config.toml
d_model = 256
vocab_size = 2048
attn_scale = 0.173
bias = "all"
init_out_by_depth = true
grad_clip = 0.5
final_lr_fraction = 0.0
MLP neurons of a small language model. Each row is named by its layer, matrix (up: input weights) and neuron, and shows model dimensions 0-127. Each number is 500 + 40 x the weight over its row's rms, rounded and kept within 0 to 999. Numbers have three digits each.
After each neuron's rows, "fires on" lists the tokens most often at its 100 highest values on Wikipedia text that the model never trained on.

L5.up1029:505535554497508413560496466506469486503503507561513545486489522502463526459466512486527528549540505523532564567509532474524517540544536499518440513459481504486501562476477531532584471490502472551462508461471393504491529518551516452590432515537420590559505493538532522543462582534517486536514502493482560502466563512532517482501537513526512512459486516485411506518565527518556573434466
fires on: "=", "f", "al", "ate", "ed"

L7.up191:476435512443448448486433495432498488495469509499527449472455497444486449432493481475496496512538504463442482497486467484485498486468438373475457475470455455448508462465488441451449430521435437443478456460470504458511463456504455479486462427503439426453485539502462453424489476464457479472486466520435555459492487497441465434523462495466511484472468453449456450451510512476476456475462
fires on: "s", "ed", " of", " was", "n", "d"

L3.up1226:470515550535528436558508529554522518455534520517464534482479457467474547535562455553564433510525558498498522542484479467501492523501473435544437508493539486527521492482576477472481449541475549466483452470476468514538534523493483456546498516496495541506490468476513514413518587523519499473505479443440550523443524397485409489503453442476488602492504554510513482615539495468497470470501
fires on: " his", " 1", " made", " 0", " |"

L8.up267:542545477478431524523519554558502502495512522516536526511489536444564501508496515507525532492533527541575545499501524563523510483500519541496525556507532503540478522481440559505544497562500514492486521519557537550517442489524508495483551559530489480505481566533497450502543525543527527557514532539504589560460590496537505523536466555504574501580581524458474498509598534513478509579512
fires on: " to", ")", "st", "or"

L8.up748:518472441506446547484523561469501549463396520504534460445490467507521431454531491494493444479534504527442492557427519523520530514498526505439572522516474506575386584449492476471420509504455507508595541492511476524524519498499427398476539530525481557468504597519549464494470598502481526431559587492488564492506487521447446466461452502471479506500518459554454458540522523491440485500515
fires on: ",", " in", " area", " and", " form"

L5.up722:550538479550495502479469488545509552522516526461466566480502591550495509493501493504504598525544554529530534496529493487537540547511523495526465544511580507490540573473505559516540513549526501569499499528465513530514491520536537523579520516475505471559533441564491511543396586537534500516498497553474610534541537549501544541494504560549518515515549581516479526525471491553511576494533
fires on: "=", " made", "ed", "n", "ro", "ion"

L5.up645:505539585531510502505521465543556515425477495494467504479522520477516434492563505506537446497506513550441534476502482458430457535485521558534495514463471484525485518474443438468527524497444448428564540626448462456527554534508508514507556433424445434470468509504481443485530531452465494498542522458479506520474480491517412450461474527549509547523527470464499583528494500562434509508473
fires on: " (", " \"", "“", "'", "==="

L8.up903:537470503470470500472575519535537514469473501523537465451592521529479543472567511458519526531523541487478581504456492544439509478477527472521523496508494508565395442529532539537499469428513562456480488451463560436464478506508419508547428512535464506549451499558483527484539541513551552508522496519472526523479567455530448563503489527447463499507595544464490497566524559435512507459485
fires on: "ed", "d", " made", "ated", " played"

L7.up1257:514482408510506509478485443495523481384539482445380441515455511488572462456551456503462481437500475502493451534506481477469439584487521463461530500466585467520474529497462476492416424495439451582447564499497537522544506495511491460487561517483611536458515427513534450519477477472460479448490501502534411518489450519518542460495494438458472502448507484486513559530473503479472519484494
fires on: "'", "it", "ic", "g", " has", "hi"

L7.up1113:529585589546545549541551525564526556494524586483462513583553531552487519480510451525527514555414518580592588489497521572517524518502523440538476555471573530556512570508486524483554524509569535551458517537477504514485578573532571470545569501490556502529492496502493481526541464489501477498486549555465532489559487575570445508469520554533545500505517484524549522546518492482578499483540
fires on: "re", "ver", "'", "%", "lu", ")"

L3.up885:539489517492462481522482530602534463507497545499471462508632521520534563565549515430567564487512484424528544427478471482480508413528513472468512469525540477515446543521499488427524466461474506507454471521503489487548489510516455498516445503480485474470487524481481514542447616485497542463439517546578469526419472523469487517569467523470504428513497524576467467555460526475479484516471
fires on: "ed", "fer", "ing", "ated", "est", "ted"

L3.up230:475543486475535576527532490531478475571503511416504447507553538389462421508489462501465433516454463509527489504471440453453443472460484499478546469433566416545434391544472489459512454478522529477552471518440421465490571497526486454565494509514482515472563527538504502539482458500482458551575549494464521484512484462543574522480483588438509456523469491473501443442511541461441548461529
fires on: " =", "ri", " is", ":", "d"

L7.up127:514516484477502536577601500551456484453536427497450546513451536468592514521480483527539554484433551511595503479503515562508553605488509482504535570446485529519508581491529499515550554466520481583466551522556528536533571501501523469476566488481556545533492516540532529577521507518498390531549492512456517517549448542527491535572524496454489524592565542581433536539506485524509561498526
fires on: "'", "unt"

L8.up462:539451488491546490555492508507507559534441528515509474526543460480438485557525502450500474554484494532495510481392508484385518491478471476424486435465485504486504510471493587523421499509443473474491474529517498540499529503508495475489396529560469499501374506479445472468481499488449493581536557511476486494477492486559493574512446476566471544457548500504472495522440458472550521501527
fires on: ")", " |", "%", "ation"

L3.up225:542536524516511528536474485515446480489457531523521454621520519467611533449522498471562460503471548516538486573442474504482477565587429508454522488493467506493531462485449394508499503459492532547462485515549526443476472516410509500453476495451462502588488516513519508517593493423606555529436494496538473448526511474486467558501497543485479471551392498482479483573473537491471568468427
fires on: "us", "ic", "s", "it", "x", "lo"

L7.up733:582501473567495466541467540505513531478472542478474520498484471486589480540549494475512474493537563482446568460536512514521474495521480474512535447477554501556495530515477527550468528551476529511495571475557526596616514514562542503495516537463504492510514437515602481559578482520520515498526487453571471529520526524567492541483514461554533539448556537605504505539550522477471508465486
fires on: ".", "c", "ing", "or", "'", "mon"

L8.up948:509571530574483478503560446506512574496477523488489503460547482474512486530557502514520618558501542577519499561517466451476474530511455535489505521514474541562488554469471498481498529537427500466555516491568466465499514509475454447517462560524515398420454557515498564478441550480472567488483560511507484474485428425501403534497495466489532508480516490531484498543532491521443497463495
fires on: ",", "-", "."

L3.up793:507554526439501490468410557555492470482505497484485524457524504515522470524552511519632532551488463469430518494474422508478482576531541518525512485491558503478497501454540450445529515486505481523466560517472467527502517587472512526518454451490514515476505530456486418489473416478470528521460496369489550514434455553492516500473524475518448502534498493590490531493498476548503499507468
fires on: "er", " |", " more", " of", " and", "r"

L8.up225:523566502529487467406492505607527527509436519475554460455534529523489575578558500516639521538499549490470542517503470468443501422477515386420501506530467516481525491448471509553500468514417506465500445511554511520547436483510550458528449508543488483460478483503483480440524569496429570584501563569453457595496482454473455539570486563510493497496551488473421515505551551412534479518444
fires on: " |", " ", "%", "."

L8.up1461:559436488524418454505659475507482541431467504467476472473491452524525467475596529417547545460519550493453494488471461516520480466531435446523544504453517504542504580498487486494540527470503460521536519512506525432532557544557478453541488413565452483477485581473525591469554456502529521434491513492540536503485467533521474537529458512483462453535558522457474488541486524485476442474498
fires on: "ed", " her", " wrote", "d", "ted", " re"

L8.up198:529530611495439438517493534478545504475463518532513428472496524481602503507514549510500504538458460492477447483452374450493581456523406443440505490431556550503489458536448444412478500472500544500468490477516442540540489468531492479467480515431542505464486474540518536491501474525527511533511517462451584481526529463493493515465542492533502533464509499470523482484541534489582443575518
fires on: "y", "s", ":"

L8.up1158:476471469469427486491461495479462489432479516459482442456497456432490438450460490467498478431435439454466465506488455434453460490533469435485471470534458470470484496461451420485472450502466421485472481456471471463502436488482426508484477440466417445470469479453461479484445474501448481480442463486404424487496486497490461452465501450507489470360510453467481493463448503490476433477450
fires on: " of", "s", "tic", "th", " is"

L7.up1178:499436431479439459501495466565484480445480511438412412485471476474514456476506388449489480457410582459459484525514499505494457523521524399461490449471527445493441511477447493507499497516508433520503489474461519475439472481534518482416537510506472546495442435483522442464474442488488518457511490491505441511498447477551490488504520454444492498456532447494480468424474498476488471491495
fires on: "ch", "'", "g", "er", " part"

L3.up957:532602467547411539481522500535456520505575526487499525501516497563506496472471453529556493457467548522488442450521464522502520552521489477519512512487472525533498483390522510489405539479490552430544475492549486498551484510521500490506470535509516473520515491530557502512482536489588506451463522457438541515485474468532509509448484529549486473473529521432505522489492447463508462472544
fires on: " and", " &", "-", "s", " to", " with"

L3.up61:467506510450629556548516543483534515516490489518531485536489514472456450527563508560518468479459497503513481592412531499474419484512550471448568454509504431494457473550497433415475507485507500536540481485548532456558487517483516491537520464524489476527596506495502476500528493450510450502538518496477422450523459509598528500535420544532502524483527520439601464464464510494465547523482
fires on: "s", "et", "d", "ri", "la", "im"

L5.up1529:550511545466520578422527492534449531473503474505488485545530424499474506501529517423469483487516489517460510534455535484462523496524498464438499486561463492538522536484430533471499551514437534481549488493523452496510589452494520499478544535529505439468478523539584545531507563476480492505475520461556568468520482446530496426503394521487498410422520476509530501489481522484483519420483
fires on: ",", " |", " ", ".", " the", " in"

L7.up953:533535510538452530527497449568511446501463544537458475491496554454564445570542471452505431477638470504561493489510436509494501508497522492530524471474504470473504529454422461485495499488471601473427506524517510463473473521506539531530514455469478555499494478535454447509492581501511505442431544514465422469555525501499530480421520517442473476552463491480462464488524539412503487564457
fires on: " a", "s", " also", "ly"

L5.up699:552449494517470508498530401507541571516513525441482533448520528477481504440502486481437534461520526410513495467548473473511491506414536502498424482555488516481516511470535465410441503505509455549443497524505567555647458516547498542510525572452453442472510560492473448503423513494542542459434491508526605519508511496365461587480534531547491496437508526488458527548505507536455480507551
fires on: "\"", "te", "ist", "I", "up"

L7.up1428:492528510561545495527545548548512493446488537478535489539516487543503510475476512544518573509481517462480437533503541513493535585534526503476514516515528488507507509573578536442494505484561466459577525512533486477478556530413495531520512517505547501513488500538488518511501539493567507529532560464477504540566531518479548574572571473533530494520561518571522523597507519474502502550489
fires on: ":", "'", " cl", "ive"

L3.up1352:486510527481532363596515437546482475515579563580482535513490503448501497525475458498499460513565533518488478436457526461516480488522518466469443452471516450568483471516587520405507492459486531480494453559449466550691554543456466459545506533489499523529544504580499526479563560488496514497509457514419478511486493491525501488487475516556471536550476554582538498524534510481499499391491
fires on: " |", ")", ",", " H"

L7.up1414:519593516510483490520480533575499492486551479516513460512500487473488518517599468487579542532534500500576557499432438455424497468543435473492526493549488597467524508485514541498569495429442497488537519521556498482475451523499502487518502432535545421466488510560538509459595531478484466498485596518512518556526500480505367481509467547458509407473521514512471480427527498572459500427512
fires on: "ed", " and", "ted", "d", " to", " including"

L5.up612:522530536520550559522542536521553501499581530591579542577525494548532526548513571551545515543522524554542564552507566578518524552561562526540558529517517524549505524578546548563529591512536534524534549492546531520538538564533513492536493516561544571508542535524558508550558544552523495553579534486544528506490547539576498482548548535528530519566531548515551535521549519514548579503516
fires on: "u", " of", ".", "low", "od", "at"

L7.up300:599460563558433512547488495532518533518476521450459553473489547426556445454514443506518484459483569484486574492544578445554515468529520466501524476481463526532498532511445456531480500455587471510493571520479539516592499531539524524414477500571468499544487462497489469546460499489518386480518501498467600504489524497581445495471440539545565553455570449571507468436572576532510485488535
fires on: "s", "re", "S", "al", "ar", "ing"

L7.up962:530503468518576547467514561612493527425541499435439488542440547466556574495559466548545464490540571512512474494495491541494523475506516507513488500530509523521437533481540487505519458487479515570475540525488540560564486480519561471499529596449551561602519436532610542607505538528491520451461461529528394530530514512532503439443506533510477537567553529523488535557493418473526508491522
fires on: " has", "it", " had", "\n"

L3.up840:481493550540491507474474492565503449519489475457477550452548530528476566448516490502479521475437506445451484494475440559441537570580510503508507502481481553595517522471564522459509427407524474485470541513530488481557534496516401469506497533543497479530437531567531449473461489532451576499470510542525557586484486498572514508560529436496493481550462566505515528629511513522481539473513
fires on: ",", " $", " than", " July", "ly", " June"

L3.up1159:460433465496461406492466462469461501484426449561502461468439510522485478449492484491506427505471510467475460531469508492473508508465478426479477508516494488450483488430471428458451447518499486546527494471508480418420494464524485458439513475478497469470469476476493504499527403504521465459440468496434493464456515487527478501507454424488453545481507497489484498463471416525471467522462
fires on: "sh", "ed", "d", "p", "ch", "o"

L5.up207:478484497509507504492453518508536550529595473525544563503519462548537474532516503589534458411455558589501628486506540492522508542555595518528525498445465508539489529469538481451441634454509480499505513480490518498458471541434488471465434472531515398477501454521524520553465522582507438535598482534462466479457536559493495513476473573581502486493509533508525497456479441457569431439563
fires on: "-", "i", "u", "e", "it", " to"

L5.up777:486524563504470355515546497544438467506538538440505513566465518476520526481465454442513478517483487605453529455470473499505541508522477473509455483505550569518506497484538475453490510521516529486511525511478477571475550497500465524590547483444475468432566509520463529547417541479484528515436478411435514503440505458476530451487475463495512561474473533568535436550491529566490512455490
fires on: " |", ";", " that", ","

L8.up551:453555560504521468556484541480492497496510484587549548480505526533450516496449595475585472529468459483568483543514460514478497578473518589511527507537551546536500518499559469530524489482506485579591458526537474513478593548522505512564443515503460549522519518451499524514614516527520490532547446501453406465585500517558526574469589496510392449451411518555531560549505529514469587545430
fires on: "\n", "'", " re", "les"

L7.up480:532478533550481503486439449526457470466547452537576521508515517463524505515496506468481467554518544503542532504492497406443500488523579436452580478554506553506433505506468550491510485475516462514435555518504492530477494558454445556494487449427450452486500516599453523526505588503464509445540489499474491541443498426497460464529436584429481495532486502485505451449551531576435497485484
fires on: ",", "ed", " known", "d", "ated"

L3.up336:517477533500465496543444528501518523490464548478467492533551554476450512445475417470550559505465602487505510503498490474502523519567494510443516509493501458538456465587517525481458513482417554509490537463533493428497542540541471492445443444406492507558525585510517479540550517471523562476458495484561492521461446482457483531467455473485501447545475526541480537465537491489483502534470
fires on: "ic", "ing", "ed", "it", "d", "ant"

L8.up120:555521505478408529543509566564500528503518560553500462503561498463578495441494505512544461514470461537534559580566552483505500535576501590484511518498604538552453533476481488552564454538486548485465522530561493513513496482560509479493597508521508513482497507509512469496538499559487507571463516521487510562525550514531510617520516502525543474398567483540522531523549517548477466536464
fires on: " to", "d", ")"

L8.up614:481492508497553454497457597482518537425493527462528546536550480540512495508519578517546419489572501486447559501582464506527525532519540523490516540558560498567546492568516582460422496493477501523504576547562565471469524507442499540580548530514605525459520503492506496514497515512530537469537463461470437433533428519512565511521514472561488455533465500546516558577447524470495540528542
fires on: "'", "ol", "n"

L3.up593:538570534446451522443490446507498464473600521461511497562523463495482539551515450527546474531436497543515495455448430544507525519551484450441550482437517583479558516472510513490464443467489531424536558528522429515549520520514494492526505497533542552529482495476485501497441508490530552466493493435427487535509405483526508490553539467541482478539547542545528536569455543527482543479501
fires on: "ly", "ce", "ally", " and", ",", "ow"

L3.up1322:521476440530465483523457472492503472463438476450476495537562494474552473522536442505441505482480480492468479509465468533505478466525486483584484512461570513512492491567546511449471557492566503492560539497468481480492609511578494493509495423463507486587480439511525483593535478369500464486480485485440494451483486525589508514573489502421475487457478582541569469575507457440500552455518
fires on: "le", "y", "ce", ":", "t", "re"

L3.up112:595537485490556484535501468494499476459431570538493495473600517451495487568517516488524604466530487441476492507519458521447541491534526455433517451505583526459486512427467439459529520453504509490437557511481459515522542473491483512521456474412520441518487475489533447483511509450519573465512503468457532483482508487498487418519461470494495548477557535493476473456510469612516472519462
fires on: "st", "o", "r", "er", "s", "ru"

L5.up782:502504498564530558512469537534574508474568503526495536555546533567485590595521527478506573546535569510506520533522535518530474569501463563518556501561535522526529506545506567487520523498518562501523492534525537542520504470504506504486560502513604581517527510516555542531489517495528541530541518533520503512547524535520527551495550523497521514564526527579553511496509459505528547525545
fires on: "s", "on", "an", "e", "th"

L3.up448:437447497453536498449504516491498456532477463467474450480511456436503459537504513548541467493428508505536480458451475492481455482521497481438506452451505513524450501482465450573434528497480490519502485404523512424588453473495522526501418478484455486495474498531458461452462456447454536449546485429464454451415422424495551534588493394490468472507459546402536496537470514553450463536553
fires on: "and", "d", "wi", "s", "ic", "od"

L8.up1508:521454517512506473544521626481536521451514540562451554491597468521533509486519526540535457494429521488481549508580493487514449556533498572492479502505569491534543474482502465506429500510474525520488496535574518553525497482510478493484483508461537507462515543473476476471599504482533533481488486426439497482410462478504492592508454468531525430451472483555483565567454552532443412542508
fires on: ".", "har", "s", "'", "is"

L7.up50:451507434520483457459461434511492472449461469445473483457453498505490465395506435484474409450455488463452440443477517434464445453524495475466454478480420494470470483454441455470437464507510487458442527462462492467528464451467487477474477490498458490499465434456441444479449468460500482471463498429481478447453494469471478435437461476505472454420460492497490472450515461451462459495451
fires on: " the", "ch", "d", "id", "on"

L5.up1195:478496551515511517575444512540564545506571435476517566498555528499471538493528429435492531505483546530534605581492517485542508518514491552516548488521529510485539556483523523393512520434495513538475492498478468625527518525533524515468527530547518498567478530509595545537435575533534527523548500551470500553562548516548541545484556575496456506503532512501509518463458425487542503494586
fires on: "an", "born", "–19", "e", "y", "s"

L3.up186:528494538557461531482523523522453533529471503486475498484489433494543583514477515519504484541540440442510489524476543506458537476443468440457519494464488608533512507467507429474435555528461557491447470465501540532505503497467468406431513537425473476486490454534520499471455496482450503475552528648460543497538547484494530511537495544424493515565557479509521521501539495480523473495539
fires on: "s", " |", "gue", ".", "y", " club"

L8.up931:512483530522526545618548590545550548494483517569514569513491524478524493500526548529559491489526593509507571556540503540554479538496520513525470533545564528539532455498586425511520525570533523517517500490543613557521555579480527560492525531527496527495493485473543571494517542489516545559515514532531504552427524527575493509587468511492588508516556510531509527494560555520485469535496
fires on: "'", "u"

L5.up260:483489495491465421451512428459516511477424502439430468482470429488463434401471524567502461420439455482479460462500502504501467444409525473475436495507509538501492474431495406529480513549521443538461485498475509456484448495436491431564489489440445484482523478493460442444472465516487535486479541409501462439454504486426424435469519478474456468459481464439437443491519521486459489506501
fires on: "'", "s", "my", "ir", "hy", " of"

L5.up8:487542589442446506523503552516503556548534579469544498450516469503522543605498401545493474523529526558478472491511505461437492495569527558529501477470507501556538433410467517460468473484511499490430517489452519485544531479480450553489527493522458522475442474565489428486533501533481477484429474491490453551467548482568516545517553482514464487498562506468498466494503576452438499457446
fires on: " an", " |", " An"

L7.up377:532554540447496565401503437511484505461473486506557469491515468528475460512552549543556533478524574515502504558476427539472504478516499545479473487499472574487554540510497538453494506510527589589498455538532552499533498567522480463523453581479567427421452548520562533479466463501512513470445534499496550483521514421519473501572490497491473471452493491468471473521497551588494489440502
fires on: ",", " ", "),", "s"

L7.up914:457521520396490479491511520534553433505464525422481460522554526491494521458511427498513502450413521447422525590475498536510496531426452423444549504454498508475474487506499483502587506506405468606500468509460475503557481500480537441468499498539440543528452465519581540515503521507446545442499467460537444527520484542498513404488530510484496507500500480454534464536525445473469501515563
fires on: " his", " in", " His", " has", "ce"

L5.up16:504555575529466478462539463550501469445533544458441469477484498493490469574458396446549474508537510523442469493478475520478526522496516402515463473450475543504537493482441493523491453458422525511418525551512490521539507492514494497491558470539599503475421457542465446456513616547517539459549519554479490552551508519496490479479512504477478438502417535514490536468597522559435508520503
fires on: "ly", "ally", "ten", " also", "ver", "n"

L8.up832:497545563511537533531514471548511497521522593488564519526493525547501533506513547565474508544607471563495554541482480535511491559487547536531485555523578558513445483499525540489501513533572559518540515592516497496463565536488568506534517533539594553492517572544523508543520521491537525504553479548510505526587504551561517456492564502489527520555475491490563550511490533504557589540533
fires on: " |", "ce", "–19", "'"

L3.up103:549518496482457463534545536426485479520472499466498389520448522505648435532568536510461495437466523500507481492515537460513557535541454503468532479433472459526424529606513458489485474504448554496501431494544560569538497460545527461451478503440482485537501500507516510585489460511531534502539507476489484492490498513483538513540506489441481502494503534533512487528498539499490484458456
fires on: "t", "'", "king", "ar", "or", "at"

L7.up1197:554466474501470555508476527522467603492436532499555427518575548501563506520520484461517526529509577440473518553479488464474499442516497512502541439483486544546471552517464542458449438525467470514461478548580534446536540528564447389480461472431540467452456542510526482528425559461526447465516558567500509593454479481489507566479489449477441459480548553492475509528470543470551525486509
fires on: "ed", "ate", " said", "d", "ot", "ing"

L7.up1085:572475518487459447583569561483559520506505510504467470510534471472463489521509534487467545526461547506395514501562564530527499530538523375504506478518501516493547505548520499464406498449534469407528492509495528477535493514503453503437419539521520502493422520567434458433493473476516478450518466485501532549454565493493467497540510549505557556460508462561501469450595525473456480488561
fires on: "S", "al", ",", "st", "/", "A"

L8.up878:492551549567467480482543581483548580532411504541523505461488477504493474566543478519477522478490502504520493510520431516441560494568535481439518477485536581524488580446478463490472511516530474466485502525552479503557544468443438476529488471517499452424463548527574584534593494550503504483472531485481562495533421475484443508488494480395478486546474504528494507512490520587445505486500
fires on: ",", "-", " (", ".", " "

L3.up1121:541518491486515488499456553511533544483482534408499451494447501456543503500525545483476483542486519483440383501490480508489513480495540472513461505494569501501496539528454574462512480535547474462524490493468481518532532565492476427489499500482471510570504442477491511538481451421558496520494627480547496441531485538529500628486445550477492549503489579511498482552464477484562444451490
fires on: "t", "it", "ite", "re", "ut"

L8.up223:494510520550507479545479515423493563487444524424519490538536521572481484532492512503514486440502472489558480510484475472532517466572519501484548461475464516533494540513452495494488475434458521496461495549528511526534527563555483464535502517547552455489526560622522419444552465489513471557453497501530509529442512526401453557498478513500459472519483493499489506419478508514467465473487
fires on: " no", "ar", " I", "we", "o", "e"

L7.up781:504482464448541522516525565478531518471522508533478494498404544483468539535571486533484499522408565514525479451516581537503489516479489457536528537544389548511497500489573518433477552469433530460499565514493572542553536473513561456518522513521527511482559447484504529529532474490459468481442496501545441521588513552458495511578492515526482475604535513602524535539497433488539525490544
fires on: "ed", "ly", " a", "'", "en"

L7.up777:538478507511491488464528501490550498469461536465389420558512438506503461456574472528517416471460557504354453485487563417483470546566525470450545458492469468499506455509531483452448470484536537522485509546453517545602564524487539467490494551459509508535459423494473523573479526517526468502501497509502436507449558463555484563492497578557469509423519501599529449461487515512527504515505
fires on: "it", "per", " a", "d", "vi"

L5.up952:532536503547528572588517519575517520527496561498528581551480555543497562498505495517495531523495590552532481541528508480504538529530552586520499545521532514497522487558540555501519504507548538506541528535524503531502532534527573551453576534575571556522517543517564531528511568525509526560463541556512528522593485534530515566532527577538551506505540453601506500522518446502511525585549
fires on: "\n", " a", "e", "born", " at", " Car"

L7.up5:472486511517497485434507522540531494437494533421476465520480488572533500465459492521526424412481397485412412529498502475484490450513518537502517455537517482499479457511507521563566469447494477591503512514456405539533471544477511499504456520479504589587482475503549557590529516479542503479536563416488447520437538511527512465429532537507447531488491458468532510582529463488505507533560
fires on: "fer", "it", "d", "se", " has", " his"

L5.up806:573515502547520450456440525536487531474511515448464496501530485483537480483500430503500422536494569417454406525511463444466502471487473455484462442413506489441473486472530545494472407427458525439485500483483488437472548534503508515447432562430491419521455469501536463497496563490458496482431527472484549551458424504464473558442470469483492469513509582497496468499528473486492446507515
fires on: "o", "it", "e", "n", "ic"

L3.up398:530493462505524531459471527552499494527552524539548533480551502494575541432506489458529530490513566502495518541478526519461495474483546492490501454553518553487488524485553474497497480470526448526527482549530478458517538560524474410526463427462478546502485630533552520500491535509555436467466474486546576449459493515482480450535520506415510411423479544463516463498514543506462494421472
fires on: " h", "ed", "ing", "d", "an"

L5.up1402:504516491499511465490543472523466560495478471507506401561521503546478399521448539449544564514418482524527539406489419489505621508509444529539544508487469527542446529568443489479498501506527485491444539493505520586518543539473485491456445532417433485532480548524500442498466452467468538453449512450494506484501428476496482585603481455507441453521577581532511508542537447481513463530485
fires on: "ing", "'", "s", "ment", "ure", "t"

L3.up799:545526525490470525523481495523487492443499589553511424475519523458504480451507506487539503507492543380481496534507512496497431438496486557547498490501559509531477534505491506501493519469424490515514585524500551490517497537497518421551434449530510480432480569496448523474563507491552425497425503548517506524439559476482497488509509510445501503449503530446534488491424480507460496479493
fires on: "ed", "d", " to", "red", "b"

L5.up572:533499539515484467457530494516549505516529544545560492463532556468499526541613510454522476530504440479489490514426518547452481486489520474484477460495537478518543489485493523502563523454527516488453506516518514438515525478422515484529514493494524465446498445542473511470576549480527506477491508551478542549571506481510489424571459522488484471497588500506429481462579550504429440499570
fires on: "ed", "-", "born", "ated"

L8.up997:522512481514445557503484501543494538553553528519545525527526540540522563517504514553492492543543481561490525516519588497525526555542526580482523515439564548482501533564457578506573499543494567510482500532525456522514448519545522463525544553516550547499549544577492501527572527550554477533498616505537557556555583473494521611478537562536547476482546480518491471548550504523503530513462
fires on: " to", ".", "ut", "ed", "h", "th"

L8.up312:474501550513498529458468552558495510499450471551521546548568413555524477497557467528489528498501500479470496531516390498464541498545491446466570540485519541525485525452427473500418427476484500475464486558545439498558483548484481434502443512515546418435418511578491506422471460523532559521483517495521540562518518476547395533503436450551481466479493528515441488461480566501520544449505
fires on: ".", ":", ","

L5.up186:510549532504504478582471590520533488522586512638538552533514550541531557589495514483489507578531538525507531502487510472497506537510494537526488522475567502491490546537492582503510453458521522519508500521512438518452584464576478501526492528543505570590493536532525553544548560517513497512520510544522480561476511552590546535526536553530550496502509514563478532517558492507546534491517
fires on: "s", " as", " 18", "born", "al", "is"

L8.up1204:531466539518477463461503500511483547450472488552429471503508476483563518540502500479507515515514537513505546537480502465479492454564468524496590504513490537579428506513448582525498441505516528543471485519494467494503539579485417488562467459537458544506515544555452583506528568497463520478505467488544509523477584419507426517431457475513429535489525527503429482553526495513570470470499
fires on: ",", " that", "ed", " called"

L3.up216:548473556521507471496506529527413430503555529498513416516474489492518563511528499527533462494515482495535440520506470500437481507524576438485587482516581506518533449510501497465467595515518578562491463531442461549481510571480487531459512500469480457487479498500498621449569490550396544407488502522516530486522516487493446561584554459529506500510506527461474520527567532523468515512518
fires on: " |", "i", ".", "ci", "G", "ri"

L5.up239:539516531547528481496541530499517502417564514467490426498532472494495456487494470487501547556490547487449492529473438504447583433537424510488535499523502568509483455481496480505490485473512457566535489540532482545534476508550515509529434483460516563473463486494446470499568492522462465573473507415460580521508457510474506460486547489487487426628522503532435420516459422555507481526488
fires on: " |", "it", " and"